Weights of a small GPT-style language model, trained from scratch on English Wikipedia: a variant of Muon for these matrices.
MLP neurons of a small language model. Each row is named by its layer, matrix (up: input weights) and neuron, and shows model dimensions 192-319. Each number is 128 + 32 x the weight over its row's rms, rounded and kept within 0 to 255.
After each neuron's rows, "fires in" lists the words (lower case) most often at its 100 highest values on Wikipedia text that the model never trained on. A number after a token or word is its count.

L10.up1209 [146 140  64 161 170 139 164  90 144 151 151 116 104 160 107 121 118 147 118 164 144 196 158 130 124 123  90 152 189 154 120 131  40 165  89 192 144 141  87 141 127 109 128 123 113 111 117  91  83 113 100 134 137 167 141 177  97 171 110 150 105 176 186 159 113  96  80 112 141 107 113 116  87 134 136  79 119 191 155 143 162 113 151 109 117 105 107 113 116 140 131  91 184 100  96 110  81  89 179 155 110 154 124 117 163 117  67 106 199  98 180  86  85 184 126 108  99 127 111  92  94 128 117 113 100 108 141  97]
fires in: "a" 60

L5.up969 [120 110  81 174 129 183  79  92  84 201  49 132 139 126 132 151 116 141 134 124  90 193 103 123 181 159 119 110 133 136 178  94 157 103  81 120 155 131  91 182  87 140  86 115  77  83  68 160  52 108  47 154 131 119  95 123 152 129 157 145 132 131  87 137  77 110  87 102 110  84 154  98 162  86  85 139 113 156  92 140 122 103  90  94 141 156  34 134 116 148 152 142 122 122 148 127 130 131 159 171 139 116 128 102  79 155 134 123 152 138 126 121 135  42 132 125 114 133  79 164 117 126 107 178 123 152  91 136]
fires in: "group" 31, "type" 19, "tier" 10, "family" 5, "list" 5

L10.up1506 [180  89 198 161 121  99 130  78 123 104 139 122 174 151  94 137  70 179 192 131 109 152 169 123 116 140  75  65 148 184 108 137 189 112 133 114 122 115 124 105 147 132 123 104 160  98 122  99 134  83 133 145 111  88 190 148 140  94  66 140 107 140 151 149 112 144 133 138 110 106 145  79 113 140 141 130 139  78 139 165 149  95 140 143 127 150 141 186 125 114 134 100 104 202  68 203 124 118 125 128 156 163  81 109 157 174 136 114 114  85 137 121 128 160 179 100 104 112 134 127 129 166 129 105 120 133 140 211]
fires in: "an" 66, "anti" 5, "analysis" 4

L2.up1049 [139 142 175  89 176 177 147  87 119 139 166  46 140 166 143  67 192 139 130 180 115 129 108  99 136 150 151 141 131 110 144  74 150 101 127 139  98 102 100 172 188  74 125 137 124 123 177 165 157  23 142 123  94 115 137 120 126 117 182 119 168 134 192 153  84 123 108 130 130 174 182  83 144 107 102  83 147 127 108 111 135 112 102 172 121 163 121 121 136  84 153 114 101  94 164 137  86 180  87 102 147 160 135 125  92 113  91 104 149  93 190 159 109 127 144 114  82 127 153 107 113 151 104 138 139  93 102 150]
fires in: "life" 19, "health" 9, "case" 7, "analysis" 6, "set" 6, "death" 4

L2.up1492 [ 44 154 134 113 137  69 169  64 179 154 113 156 100 127 181 111 109 135 193 109 135 123 147 155  87 169 125  99 151 139 134 119 151 112 150 116 120 115 143 135 137  89 188 120 134  96 161 130 133 225 135 126 100  99 159  49 150 155 140 193 172 126 127 157 127 140 122 140 106 127 148  69 146 165 115 129 140 164 139 198 137 132 113 158  49 119 180 115 181 136  89 114 121 180 139  85 128 139 101  78 117 119  73 108 146  82 154 128 152 109 137 149 151  86 127  99  91 107 150 116 132 100 171 159 118 180 144  79]
fires in: "him" 33, "life" 9, "bronze" 7, "release" 4

L2.up486 [105 143 110 134 133  94  76 132 174 130 144 156 212 156 136  91 117 163 159 119 108 106 132 127 144 153 155 100 107 174 189 115 126 102  73 130  89 112 143 158  76 147 163 107 122 130 190 101 174 121 140 114  95 114 151 148  90 172 106 222 149 159 170 150 118 106 190 110 137 126 148 126 162 122 123 111 128  75 122 128 205  99  72 125 172 114 170 147 130  83 102 161 147  59 162 109 142  77  85  67 168 157 119 176 132 146 157 144 157 134 119 136  72 134 138 176 104 139  88  81  96 142  96  77 125 119 168 157]
fires in: "it" 60, "with" 6, "before" 4

L6.up1439 [108 164 137 130 132 137  51  62 113 145 111 112 130 123 147 103  50 161 110 170 138 120 112 133 151  89 116  93 145 134 119  77 149 179 102 158 120 166 100 141 137 102  42 113 124  99  92 123 143  45 128 157 109 126  85 171 111 110 106  46 132 123 124 105 131 145 146 164 128 120 124 137  93 131 156 111 112 127 128  80 178 106  97  88 120  79 172 151 189 126 162 121 145 181 104 110 111 153  89  90 125  75 172 113 151 135  52 191  82 142 129 108  62 134  62 104 109 140 112 131 112 180 118  71 123 177 112 109]
fires in: "of" 34, "for" 10, "owned" 6, "acquired" 4, "commercial" 4

L6.up765 [131 127 122 158 130  92 153 130 182 139 115 112 115 130 177  46 147 146 110 126  47 175 137 133 104 144 108 169  92 104 139  98 180 180 107 126 107 102 121 149 163 142 113 118 105 112 102 111  90  93  93 114 123 145 153 145 103 122 114 122 145 142 119 155  87  66 161 145  57 127 137  95 176 162  94  73 113 104  74 134 133  41 138 122  95 134  91 129 200 143 181 135 149 107 138 122 215 139 116 134 126 140  88 178 147 136 132 125 130  99  82 117 101 140  83 160 114 138 140 157 133 198 192 161 115 111 199  69]
fires in: "as" 38, "make" 9, "is" 6, "season" 5

L10.up1422 [118  83 160  65 160 160 121 117 141  68 122  96  81 132  70 123 131 149 111 148 134  77 187 129  78  84 103 134 104 146 121 156  53  98 144 178 148 118 132 165 158  97 196 112 151 134  62 139  65 153 111  67  80 129 133 124 148 125 186 138 108 128 124 132 180  81 164  78 124  62 140 135 149 133 167 113 134 132 123 135 102 129 145 133  75 153 140 173 103 123 191 100 193 103 160  87 170 153 133  62 100 137 224 118  80 122 144 165  74 136 140 174 156 143 176 130  75 102 132  87  87  91  98  78 127 150  69 120]
fires in: "japanese" 22, "a" 20, "nigerian" 7, "bacteriologist" 7, "african" 4

L6.up1454 [159 135 146 146 168 104 141 106 154 125 100 112 156 151 208 112  87 178 146 172 116 154  68 134  66 114  71 131 162 154 118 128 133 141  73 118  91 133  56  74 111 104 147  89  95 108  92  77 138 156 122 190  96 145 200 145  80 123  98  84 124  68 110 109 127 140 150  96  71 189 127 105  69 203 118 134 141 118  97 103 120 133 147 134 116 198 101 158 118 115 184 117 144  67 158 152 167 129 160 147 188 107 103  87 123 126 151  81 112 182 113 173 117 112 114 117 101 124 187 107 134  76 111 138 137 110 176 173]
fires in: "that" 28, "was" 18, "had" 10, "they" 6, "did" 6, "were" 6

L10.up1170 [147 109  93  65 120 131 115  97 137 159 123  87 107 148 123 116  96 109 137 125 137 122 135 106 143 115  95  91 152  95 157  93  74 167 168 180  96 132 111 153 123  99 121 124 131 153 167 110  92 108 164 109 133 100 102 129 101 164 111 165 129  93 150  89 110  92 100 104 167 128 146 113 137 135  99 156 121 116  94  98 121 154 116  71 114 113 164 159  57 122 174 148  55 172 120 154 129 159 121 139  94 170 120  94 142 145 114 132 122  58 121 148 190 123 151 193 117 142 132 116  70 105 151  86  79 156 158 103]
fires in: "an" 66, "anti" 4, "analysis" 4

L10.up1240 [109 147 162 135 119 157 121  97  88  84 132 176 141 154  87  93 126 164 139 102 110 188 112 109  97 143 107 151 137 126 164 161 173 143 166 131 128  94 133 117  67 110 149 172 101 136  73 159 144  84 109 132 136 190 158 172  83 114 106  87 115 129 160 144 106  91 103 133 133 139 126 103 183  97 119 154 124 174  85 168 157  97 177 107 140 112  96 134 157 109  77 133 148 118 130 129 122  98 117  85 136 121 106  99 147 121 124 149 112 176 135 145 105 121 145  87  67  92 176 157 175 115 146 133 125 109 100  85]
fires in: "a" 79, "la" 6

L2.up403 [110 183 136 134 195 168 118 160 212 119 122 109 169 136 148 151 139 122 127 182 110 116  90  99 143 106 129 125 105 140 142 139 100 118 164 148 139  98 119 176 121  71  81 121 187 156 133 108 112 119 129 143 111 130 164 100 107 147 108  56 100 138 179 153 162 137 127 120 123 173 116  92  82 177 166 144 103 121  99 118 115 154 109 145 105 107 174  90 102 148 131 145  95 108 130 181 184 138 102  59 169 176 121 132  71 105 163 154  98 159 158 189 151 106 115  65 136  54 123 111  89  79  96 108 134 112 155 110]
fires in: "have" 19, "had" 17, "has" 13, "having" 12, "with" 12, "following" 9

L2.up1468 [150 124  83 105 122 109 133 101 128 131 189 116 120 130 109 112 139 105 183 118  95  86 104 116 136 128  56  90  80 169  94 139  91  91 153 129 125 144 139  86 142 124 150 167  80 145 116  37 149 127 138 134 150  71 109 173  86 153 113 100 121 136 116 195 133 173 100 147 120 137 103 159  86 109 122 154 109 105 141 191  98  87 123  84  70  95 131 102 124 161 149 122  94  84 166 198 166 198 114 163 123 198 184  57  49 155 146  98 120 138 132 133 132  75 158  81 184 131 159 172 148  64 114 151 107 126  97 165]
fires in: "gold" 17, "university" 10, "challenge" 7, "gulf" 7, "museum" 5, "golden" 5

L6.up773 [140 146 153 197  89 121 103  91  83 166 153 115 102 123 142 167 160 104  98 150 124 118  81 135 135 134 131  89 130 148 146 173 154  82  84 157  67 177 155 138 119  72 142 181 135 145  91  97  89 114 139  64 154 163 152 178 158  80  98 128 112 121 148 175 166 145 119 122 132 128 108 133 130 207 125 186 102  86 127  99 149 165  80 140 134 117 168 141 123 141 162 149  92 127 198 139 165 184 140 102 140  82 139 192 107 124 130  74  72  74 125 141 128 135  98 104  76 123 102 158 123 125 162 171 126 183 100 154]
fires in: "its" 32, "s" 26, "family" 4

L10.up830 [162 118 106 119 143 172  71 130 133 148 112 112  99 143 195 142 107 105 102 183 164 141 187  75 127  83 107 148 140 104  90 162 149 132 124 119  81 117 102 120 167 119 133 125  75 123 125 168 130 148 158 154  91  63 100 134  87 126 101 153  72 143 136  92 109 120 147 151 108 108 126 113  91  90 118 146 130 129 150 181  99 190 100  47 110 114 127 192 143  90 166 140 173  97 169 117  55 116 114 146 115 104 109 121 116  93 134  99 143 139 107 101 121 106 109 130 132  86 109 110 134 161 116 123 149 137  89 112]
fires in: "to" 19, "in" 18, "of" 9, "into" 8, "at" 8, "left" 4

L10.up8 [ 99 128 117 178 123 106 132 101 133  75 110 100 130 157  91 141 109 186 157  87 138 147 123 159 122 130 112 115  83 140  98 140 123 147  98 143 154  85 106 205 189  96 126  78 109 186 143 134  99 116 123 143 186 194 143 167 175 157 125 181  76 109 110 100  46 157 146 147 155 145 151 123 104 171 154 105 133 113  85 180 185 118 131  82 149 187  94 151 131 142 178  92 138 150 120 172 150  93 152 144 134 213  99 111 163 145 133 171  61 123 109 154 101  56 117 137 125 114 102 192 114 149 115 118 155 200  80 131]
fires in: "an" 52, "anthony" 9

L6.up1495 [159 124 141 111 173 175 139 212  96 117  95  79 113 176 164 121  67 144  73 213 118 123 116 154  59 110 118  99 134 130 136 166  84 118 109 161 152 104 138 162 164 129  88  72 165 146 112 113 115 124 102 133 136 149  88  95 123 134  88 147 124 102 149  78 143  63 127 102 102 112 126 123 106 186  67 133 193 165 119  85 144 144 102  87  91 128 128  92 117 127 125 191 211  63 117 203 120 119 107 126 127  70 175  97 162 113  83 158 134  81 127  94  88 126 114 168  89  96 111  98 146 181  47 115 142 116 148 173]
fires in: "on" 18, "about" 17, "in" 13, "of" 11, "felt" 4

L6.up1413 [112  78 118 152  95 100 164  80 101 107 139 121 123 133  85  79 112 132 132  54 191 142 139 167 105 117 101 107  94 188 134 148 103 151 142 188 101  97 101 132 156 175 107 143  93 139 121 138  86 154  49 155 124 134 146 215 116 153 153 112  96  99 147 137  94  84 152  90 173 131 118 122 211 121 132 161 105 154 131 107 145 191 155  79 178  94 118  96 129 106 138  95 113 149 115 154 152  88 118 151  94 119 143  91 146 116  51 121 106 110 158 155  96  69 123 202 146 147 161 110 115 161  52 156 159 124 113 137]
fires in: "a" 44, "of" 8, "m" 6, "considered" 5, "appointed" 5, "designated" 4

L2.up452 [ 81 204 202  92  53 160  67 115 125 153 138 104 131 196 110 196  71 159 217 175 174  77  94 104 133 143 123 134 157 149 163 163  39 152 111  84 111 135  41 146 140 106 145 105 151  68  95 173 167 112 113 151 145 141 132 159  77 163 109 136 133 111 145 149 140 104 158 106 118 145 106  98 128 164 160 155 179  76 123  87 134 124 122 112 183 144 127 107 108  74 127  73 115 172 172  95 164 154  71 150  85 141 137 127 149  42 123 135 161  93 120  73 159 135 152  74 101 136  77 145 125 126 139 118 134 132 159 170]
fires in: "high" 19, "soul" 10, "of" 7, "strickland" 6, "bachelor" 4, "sony" 4

L2.up849 [134 100 120 145 137 157 169 111 153 123 169 111 100 166 131 106  51  99 132  85 169 112 117  91  61 185 108 140  70 149  50 139 113 134 115 177 131 119 106 170 121 106 135 195 117 137 175  68 116  97 126 209 197  46  84  98 143 105 136 109 148  42  75 143 161 144  96 134 194 163 103 112 145  92 146  79  93 166 104 122  77 148 123 150 165 108  79 147 121 148 164 122 172 150 155 140 125 126 151 101 130 117  71  83 126 108  73 140  73  66  72 114 105 103  84  95 202 161 124 133  95  78  97 184 112  95 138 134]
fires in: "gold" 27, "bronze" 13, "golden" 12, "silver" 11, "longest" 4

L2.up593 [ 85 146 132 204  84 102  94 107 132 160 185 122 174 160 138 107 168 124  99 146  98 149 119 125 157  92 176 116 141 141 114 145 118 129 127 131 119  79  62  99 136 121 189 114 132  89 102 120 106 125 128 144 135 164  97 179 146  55  99 187 123 227 141 160 129 108 129 127 142 119 135  98 137 132 161 108 167 105 147 113 119 184 120 168 137 138 114 142 160 124 123 112 119 136 101 129 135 131  98 139 130 113 118 129 134 170 112 142 140 103  91  61 113 134 104 152 112 161 129 149 161 150 105 137 117 136 161 125]
fires in: "during" 16, "in" 13, "make" 10, "making" 6, "when" 5

L5.up98 [145 108 147 130 102 148 147 141 188 132  79  97 146 111 104 158 138 147 111 139 136 123 165 102 157 119 158 155 167 187 166 169 101  96 137 122 113 133  97 114 176 161 173 106 163 130  93 148  70 116 130 112 132 124 117 168 118 136  93 141 124 139 114 141 104  97  99 149 120 122 145  80  92 111 126  96 126 127 141 125 136 123 155 145 119 212 156 146 194 144 110 109 167 139 171  92 157 142  84 114 149 135 117 112  87 149  68 113  97  65 156  99 172  87  92 107  84 153  70 173 124 172 106 126 109 144 111 100]
fires in: "in" 44, "of" 37, "from" 9

L2.up55 [ 93 110 136 154 183  82 147 149 141 175 205  76 118 139 126  86 132 195 133 136 110 138 160 169 140 142 126  73 148 140 127 151 113 149 145 184 160 110 102 130 162 126 133 194 102  61  68 119 130 112 140  92  97  92  64 146 133 119 125  20 130 139 199 134 156 160 104 169 178 154  86 105 133 115 140 180 126  87  97 102 165 107 159 136 142 148 152  42 176 107  75 140 159 131 146 112 162 124  47 152 160 109 123 140  72 112 120  62 141 191 120 123 158 115 107 129 151 141 169 173 109 140  72 140 120  97  93 132]
fires in: "single" 12, "zone" 11, "song" 9, "west" 9, "round" 6, "episode" 6

L2.up35 [ 75  84 140 113 156 102 102 162  74 122 144 116 124 129 171 144 122 120 135 149 120  91 193 157 129 145 125  98 109 133 148 179 164 140  91 162  91 231 139 105 155 151 138 106  71  52 150 173 155 178 118 108 140  96  87  91 145  72 109 109 163 117 147 178 116 124 111 127 151 160  60 120 173  82 102  90 107 113 129  88 102 121  78 146 101  86 183 159 170 156 175 112 158 102 116 103 101  96 176 151 133 103 156 128  94 173 154 196 168 171  50 101 106 172  98 157 115 165 142 121 181 134  89 187 198 163 110 126]
fires in: "this" 37, "what" 13, "which" 11, "these" 11, "there" 10, "whose" 9

L2.up730 [113 123 152 147 174 142 146 121 106 177  68 102  88 122 149 137 130 119 141 140 129  92 105  87  95 102 152 158 142 164  83  80 132  69 163 142  99  37 131 115 109  63 129 136 131  91 136 138 137 138  68 118 119 192 121 135 122 141 142  91 149 126 149 187 188  87  80 159  89  64 169 178 172 117 149 112 165 134 105 144 115 117 122  83  74 140 105 149 107 118 161 124 130 147  76 103 139 160  82 156 136  79  91  99  97 119 137 177  89 174 173 141 162  92 142  89 128 159 126  94 126 133 129  82 124  98  64  88]
fires in: "world" 20, "language" 8, "english" 7, "japanese" 7, "nigerian" 7, "nations" 5

L10.up713 [145 116 107 156  97  83  99 134 134 150 122 138  40  89 158 118 119  79 122 131 107 153  94 121 110  98 138  96 156  82 119 122  83 139 148 105 113 161 104  87 138 199  75 130 109 144  94 174  98 105  68  96 135 156 180 137 173  85  86 167 104 123 168 195  83 185 125  99  98 119 155 113 129 138 133 144 138 124  99 162 147  27 116 139 109 123 161 110  79  96 132 132 178 108  85 137 122 147 119 106 185 126 193 147  92 139 118 179 144 118 143 138 134 135 142 102  88  90 192 121 121 133  91 154 143  95 182 122]
fires in: "a" 96

L2.up526 [156 183 138 144  84 128 165 118 125  92 113 160 149 139 105  65 163  81 110 153 120 161  90  84 103 198 121 105 116 116 117 164  87 137 113  96 128 128 155 119 140 183  98 147 153 135 149 184 142 120 171 214 207 101 131 126 144 148 163 135  74  87 131 174 139 134  95 137 168  66 139  56 101  97 137 139 115 103 194  93 131 159 116 113 105 118 142 114 102 128  93 110 126  87 172 135  98 137 132  95 118 157 100 120  55 140 141 166 136 152  75 170  99  94 125  97 154 139 119 148 126 173 103 120 152 120 131 174]
fires in: "two" 35, "three" 5, "purpose" 5, "real" 4, "montreal" 4

L2.up678 [141 113 161 166 137 121 137  98 133  87 105 113 183 105 149  79 132  94 169 108  70 163 144 117 169  96 117  96 151 123 142 139 110  72 105 125 138 155  84 116 124 114 193  78  77 132  72 135  60 114 194  85  99 133  79 114 116 157 135 140 136 102 107  94 200 158 107 126  74  96 130 206 142  80 128 145  58  90  67 177 145 150 121 170  88 123 151  64 101 120 134 165 247 129 174 155 104 192 111  92 111 135 144  79 102  62 139 158  80 154 123  46 110 203 135 157  57  73 159 166 123 118 146 153 147  92 137 156]
fires in: "born" 20, "puppet" 12, "life" 8, "flamenco" 7, "praised" 4

L2.up409 [162 150 131 170 123 136  89 126 182  55 146 116 102 156 113 143 197 158 131  59 180 155 177 136 140 101 154 152  83 139 133 100 185 165 111 100 154  84  84 148  76 156 122 142 125 127 141 171  95  96 133 129 106 126 153 155  85 131 165 168 158 159  79 144 137 177 170  90  99 121 125 117 189 117 118  81 164  91  93 112 130 193 170  90 130 160  66 180 153  62 158 128  90 116 185  93  95 207 107 141 166 118 154 126 147 108 153 106 119 122 172 125 163 123 119  48  78 157 116 139 137 128 141 124  53 120 144 147]
fires in: "made" 20, "make" 15, "took" 13, "take" 10, "making" 6, "got" 6

L2.up643 [119 132 124 137 194  80  81 124 175 125 116  96 137 104 116 157 152 122  98 131 141 149 166 138 106 139 126  99 219 118 179 138 122  77 122 106  69 143 115 134 136 107 103 120  54 154 130  75 107 162  74 127 153 166  66 139 101  97 152 111 133 178 110 115 104 142 106  50 155 112 157 129 107  76 212 165 131 163  91 103  55 114 160 194 153 108 139 160 140 166 130 135 107  77 101  83 107 108 146  81 160 148  81  93 157 142 136 180 120 130 121 149 136 163 123 104 112 132  95 144  90 151 111 185 126 173 132 129]
fires in: "following" 17, "first" 12, "further" 11, "last" 7, "previous" 6, "early" 6

L6.up752 [182 147 140  93 111 155 129 120 144 123 151 131 187  60  75 161 141 104 140 160 122 169 197 135 132 147 117 177 145 113 138 165 117 127  57  84 117 214 150 121 152 160 136 218 170 152 141 159 154  86 100 120  91 119 130 116 134 169 159 102  59  96 107 117 111 198 132 116 107 147 114 151 144  96 128 145  92  62 137 144 106 157 145 130  81 136 177  77  87 166 132 149 177 107 117 121 132  91 147  89 131 149 144 105 139 147  78 152  83 151 149 129 117 148 161 113 157  73 124 156 170  87  97 122 124 155 108 130]
fires in: "a" 35, "niti" 6, "the" 6, "not" 4, "produce" 4, "no" 4

L2.up1372 [109 187 147 164  96  84 115 107 131 155 140 129 125 151 142 120  91 103 114 125 182 186 116 151 161 138 115 129 141 113 151 100  71 155 129  93 156 131  97 108 103 158 140 120 180 134  80 122 152 114 148 162 130 158 128 161  58 137 165 121 180 181 173  81 123  98  75  85  89 190 129  99 117 111 128 137 157 123 145 111 158 148 130  93  79 193 154 110 124 136 201 120 109  74 115 126 114 171 138 132 156  67  59  82 127  89 149 143 171 145 119 102 167  97 104 134 115 131 132 138 151  73 159 176 100 140 138 177]
fires in: "eastern" 14, "north" 13, "blang" 7, "south" 7, "little" 6, "west" 6

L2.up737 [201 152 132 110 128  94  94 130 128 130 126  76 178 126 109 162 136 127  80 131  71 106 178  50  91 108 104 119 123 154 100 161 129 126 107 175 138 157 120 150 140 136 131 140 132 138 100 114 118 176 116 133 108 134 142 138 123 141 155 152 133 120  88 131  90 184  72 137 140 154 116 127  92 119 133 104 189  55  90 100 123 130 110  82  91 182 153 132 118  74  94 168 160  92  99  98 131  71 158 109 115 112 242 133 112 123 127 164 120 160  69 171 145 136 128  99 201 115  96 143 147 156  65 143 102 104 163 163]
fires in: "from" 15, "see" 14, "for" 9, "know" 5, "through" 4, "since" 4

L2.up1023 [ 69 145 165 128 143 179 196  98 170 105 129 116 166 132  96 169 123 189 175 139 122 143 142 130 155 148 102 103 117 106 157 152 128  84 125 125 125 129  88 131 119 147 170 120 143 119 113 123 123  77 101 109  77 110 136  79 137 111  86 103 139  81  96 131 147 153 117 106 116 160  78  79 155 168 112  82 128 111 135 149 165 151 177 158 127 105  70 101 177 129 107 136 159 147 133 105 156 127  91  75 102 117  90 151 132 115 105 115 124 149 131 145 127 163 108 150 177 128  89 143 116 127 130 115  87 149 108 108]
fires in: "would" 15, "will" 13, "dillon" 8, "should" 6, "dov" 6, "t" 4

L5.up143 [135 118 118 151 102 114 119 155 130 142 105 122 129 126 122 148 126 185 153 114 102 143  98  71 166 138 151 134  99 132 109 165 102 146 120 115  99 151  98 159 181 113 115 162 118  79 139  77 146  61 162 121 115 116 146 105  97 108 114 105 163 159 132 141 164 121 152 195  59 151 107 160 100  94 164 149 126 143 193  95 184  97 173 107  83 125 149 102 122 195 110 126 136 105 126 149 117 115 107  58  68 150 173 158 159  93 128 155 174 117 122 142 129 147 125 126 137 128  93 126 165 142 132 167 140 105 110  85]
fires in: "of" 65, "from" 6, "by" 4

L6.up294 [106  88  81 146 136 133 163 126 168 180 149 119 183  93  98 145 163 117 135 149 105 121 163 177 115 125 164 182 123 158 130 166  97  92  65 162  75  56 119 151 151 173 143 110 121 136 180 144 127 135  88 107  85 151 156 179 111 136 123 116  91 100 147 108 115 174 167 140  91 108 151 164  61 165 124  73 153 160  93  83 123 148 139  68 103 132  87 177  79 137 145 122  82  96 106 124 107 144 149 110 107 173  94 140 117  54 147 141 110  51 201 155 136 105 156  91 129 139  95  97  83 131  76 104 153 136 124  91]
fires in: "in" 37, "exchange" 10, "voiced" 6

L5.up1005 [ 98  84 137 112 149 106 155 175 159 129 145 150 124 166 169  91  59 107 122  94 166  93 132 101 135 128  96 114 116 136 139 129 122 135 132 137 127 114  87 125 121  81 152 175 158 172  61 152 113 104 157 123 148 110 131 204 156 116 111 115 159  63 125 114 141 141 211 133  67 128 112 112 173 118 183  58 127 153  95 115 132  56 175  85 149 127 187  90  97 159 170 129 199 128 170  80 103 136 105  85 153 160 136 117 113  79 103 128 151 133  76 144 129  90 195 112 123  85  89 157 123 125 104 104 143 166  95 200]
fires in: "by" 49, "wiwczarek" 5, "wide" 4

L5.up912 [117  91 139 101 128 113 129  74 129 150 132  98 124 116 108 160 127 123 161  84 162 129 172 125 151 167 108  62 110 145 168 168 152 107 183 144  59 134  82 115 116  89 132  56 126 100 155 176 127 144 128 103 139 114 145 166  89  47 112 131 170 183 144 139 158 163 169 137 134 156  88 149 120 126  52 141 162 133  92 133  97  93 123 110 119 216 151 188 146 137 182 107 174 121 118 146 122  89 110 108 160 154 108 151 103 134 152 116 108  84  98 114 150 133 112 118 130 233 123 157 165 113 191 108 183 134 104 129]
fires in: "which" 56, "that" 14, "who" 14

L6.up176 [154 150 122 180 107 127 157  78 101  66 125 135 152 167  91 122 148 169 124  79 117 125 123 131  63  87 135 122 111 144 120 139 122 152 107 136 123 135 109  85 127 182 131  89 105 117  99 107 153 121 165 138  76 149 156 149 152 139  91  95  86 134 165 133  97 158 122  93 102 151 167  96 126 123  96 135  89 186 159 153 147 129 182 135  87 173 171 124 122 127 212 148 118 142 133  88 131 132 122 122 133 155  88 135 112 113 155 154 125  81 154  82  99 126  88 142 138  92 201 149 143 127 158 126  98  39 162 191]
fires in: "was" 35, "s" 7, "spoken" 7, "is" 6, "were" 5

L10.up82 [129 139 107 108 154 142 133 160 127 130 170 131 107 121 141 113  81 114 129 133  86 153 131 104  78  94  70 111 134 138 141 139 162 126  84  65  94 135 137 129 148  71 203 114 135 138 144 107 137 158 106 102 162  98 134 117 188  79 117  95  94 110 115  59 117 105 134 115 139 144 192 138 107 116  70 132 147  76 157 128 123 125 128 151 127  72  81  97  93 141 201 102  95 129  84 155 125 123 111  87 114 135 127 155 118 138 126  63 127 131 131 155 122 177 120  88 111 158 151 104 128 178 100 119 103 189  83 112]
fires in: "an" 55

L10.up1036 [155 128 157 112 100 135 200 134 134 181 183 163 156 121 131 101 148  64 143 113  80 160 152 131 135 160 125 110 117 107 111 135 157 133 194 154 120 198 164 168 157  83 121 156 163 143  80 138 128 150 158 149 143 139 123 177 155 174  96  93  77  63 197 118 102 122 102 142 167 108  99 104 169 105 153 138 125 114  92  92 184 121 180 174 104  76  97 138  83  66 160 133 130  85 103 140 142 110 129 181  79 156  93 134  97 200 109 145 143 135 141 167 109  78 208 149 154 112 125  85  94 100 105 134  89 112 145 108]
fires in: "a" 30, "not" 7, "be" 5, "newly" 4, "as" 4

L5.up1074 [129 143 128 148 160  91 171 134 194 172  81  75 137 108 131 108 188 130 120 130 127 109 143  78 140 131  72 128 135 122 108 145  79 168 128 100  88 150  94  98 149  74 127 252 160  99 126 108  82 160  63 111 134 136 172  69  98 170  60 178 139 136 165 140 168  84 165 152 158 158  78 104 182 144 123 174 103  85 133 104 113 144 168 120 111 162 130 146 150  77  99 162 202 196 121 171 165 173 157 121 148 139 125  89 183 121 137 151 122 154 104 128 151 117 131 130 158 156 131  74 120 139 127 148  80 157 148 172]
fires in: "on" 45, "third" 7, "of" 6, "short" 5, "hughes" 4

L2.up1277 [126 153 135 126 134 189 139 156  86 124 139 104 177 156 129 140 145 127 125 194 103 155  95 111 174 158 144 111 152 110 139 122 124 115  76 111 122  73  98  50  86 119 140 128 119 139 135 153  77 160 170 130 147  31 102 139 133 152 134 120 131 133 161 151 113  85 188 190 115 163 134  90 123 120 146 130 123 154  74  95 136 149  74 151 118 126 104 108 123 168 129  64 113 120 159 136 122  79 160  92 121  75 143 111 111 127  71 156 109  68 150 145 154  46 130 174 109 132  61 126  93 123  98 132 109 196 138  75]
fires in: "from" 46, "satellite" 10, "division" 9, "satellites" 4

L2.up471 [143 169 174  51 144 126 153  74  92 163 132 127  86  85 124 139  86 158 124 166 162 149 151 151 162 134 143 108 128 159 137  83  95 193  68 137  99  97 149 185 144 142 124 158 140 125  76 160 116 172 182 137 136 140 119 179 119 193 107 115 154 133 185  93  91 155 182 123 143  92 175 145 134 128  87  94 152 100 105 141 122 154 140  40 145  93 128 129  66 111 112 168 130 173 122 134 111 136 164  86 142 178 113  61 125 158 120 170 139 127 173 143 231 175 138 134 120  86 152 115 136 133 156 119 168 123 101 171]
fires in: "national" 35, "international" 10, "european" 7

L2.up572 [149 173 110 140 136 136 149 164 156 147 140 176  76 109 124  83 182 146 118 139 123  98  91 129 110 185 161 108 127 160  81  88 127 110 109 160 114  89 102 135 105 142 117  45 141 103 160 149  77 173 156 128 114 141 153 183 129 198 116 142 139 129 100 132 141 139 117 126 131  80 152 173  82 120  79 155 126  71  93 140 136 133 126 106 132 167  81 118 110 143 147 133 145 111 135 159 173 125 137 156 212 199 136 105  84 120  94 113 124 130 127 139 182 109  79 118 144 141 152 149  95 143 131 103 132 103 121 103]
fires in: "have" 48, "has" 19, "having" 9, "had" 8, "reel" 4

L2.up1054 [107  67 140 134 112 151 150 100 165 193 188 112 178 117 176 177 128  88 130 119 168  64 184 142 119 115  98 161 128  96 163 177 162 121 163 161  81 109 133  72 167  78 152 159  80 149 145 152 122 128 132 134 159 112 187 126 130 129 140 174 113 119 117 125 125 118  58 133 135 177 105 146  99 138 160 166 158 104 140 133 113 136 148 213  79 163 107  83 102 169 150 162 136 111 154  78 165 104 158 130 174 117 131 166  74 131 188  69 156 150 125  85 108 125 113 129 141  87 158 117 128 125 125 119 144  94 127 147]
fires in: "which" 20, "what" 15, "whose" 9, "who" 9, "place" 8, "spent" 5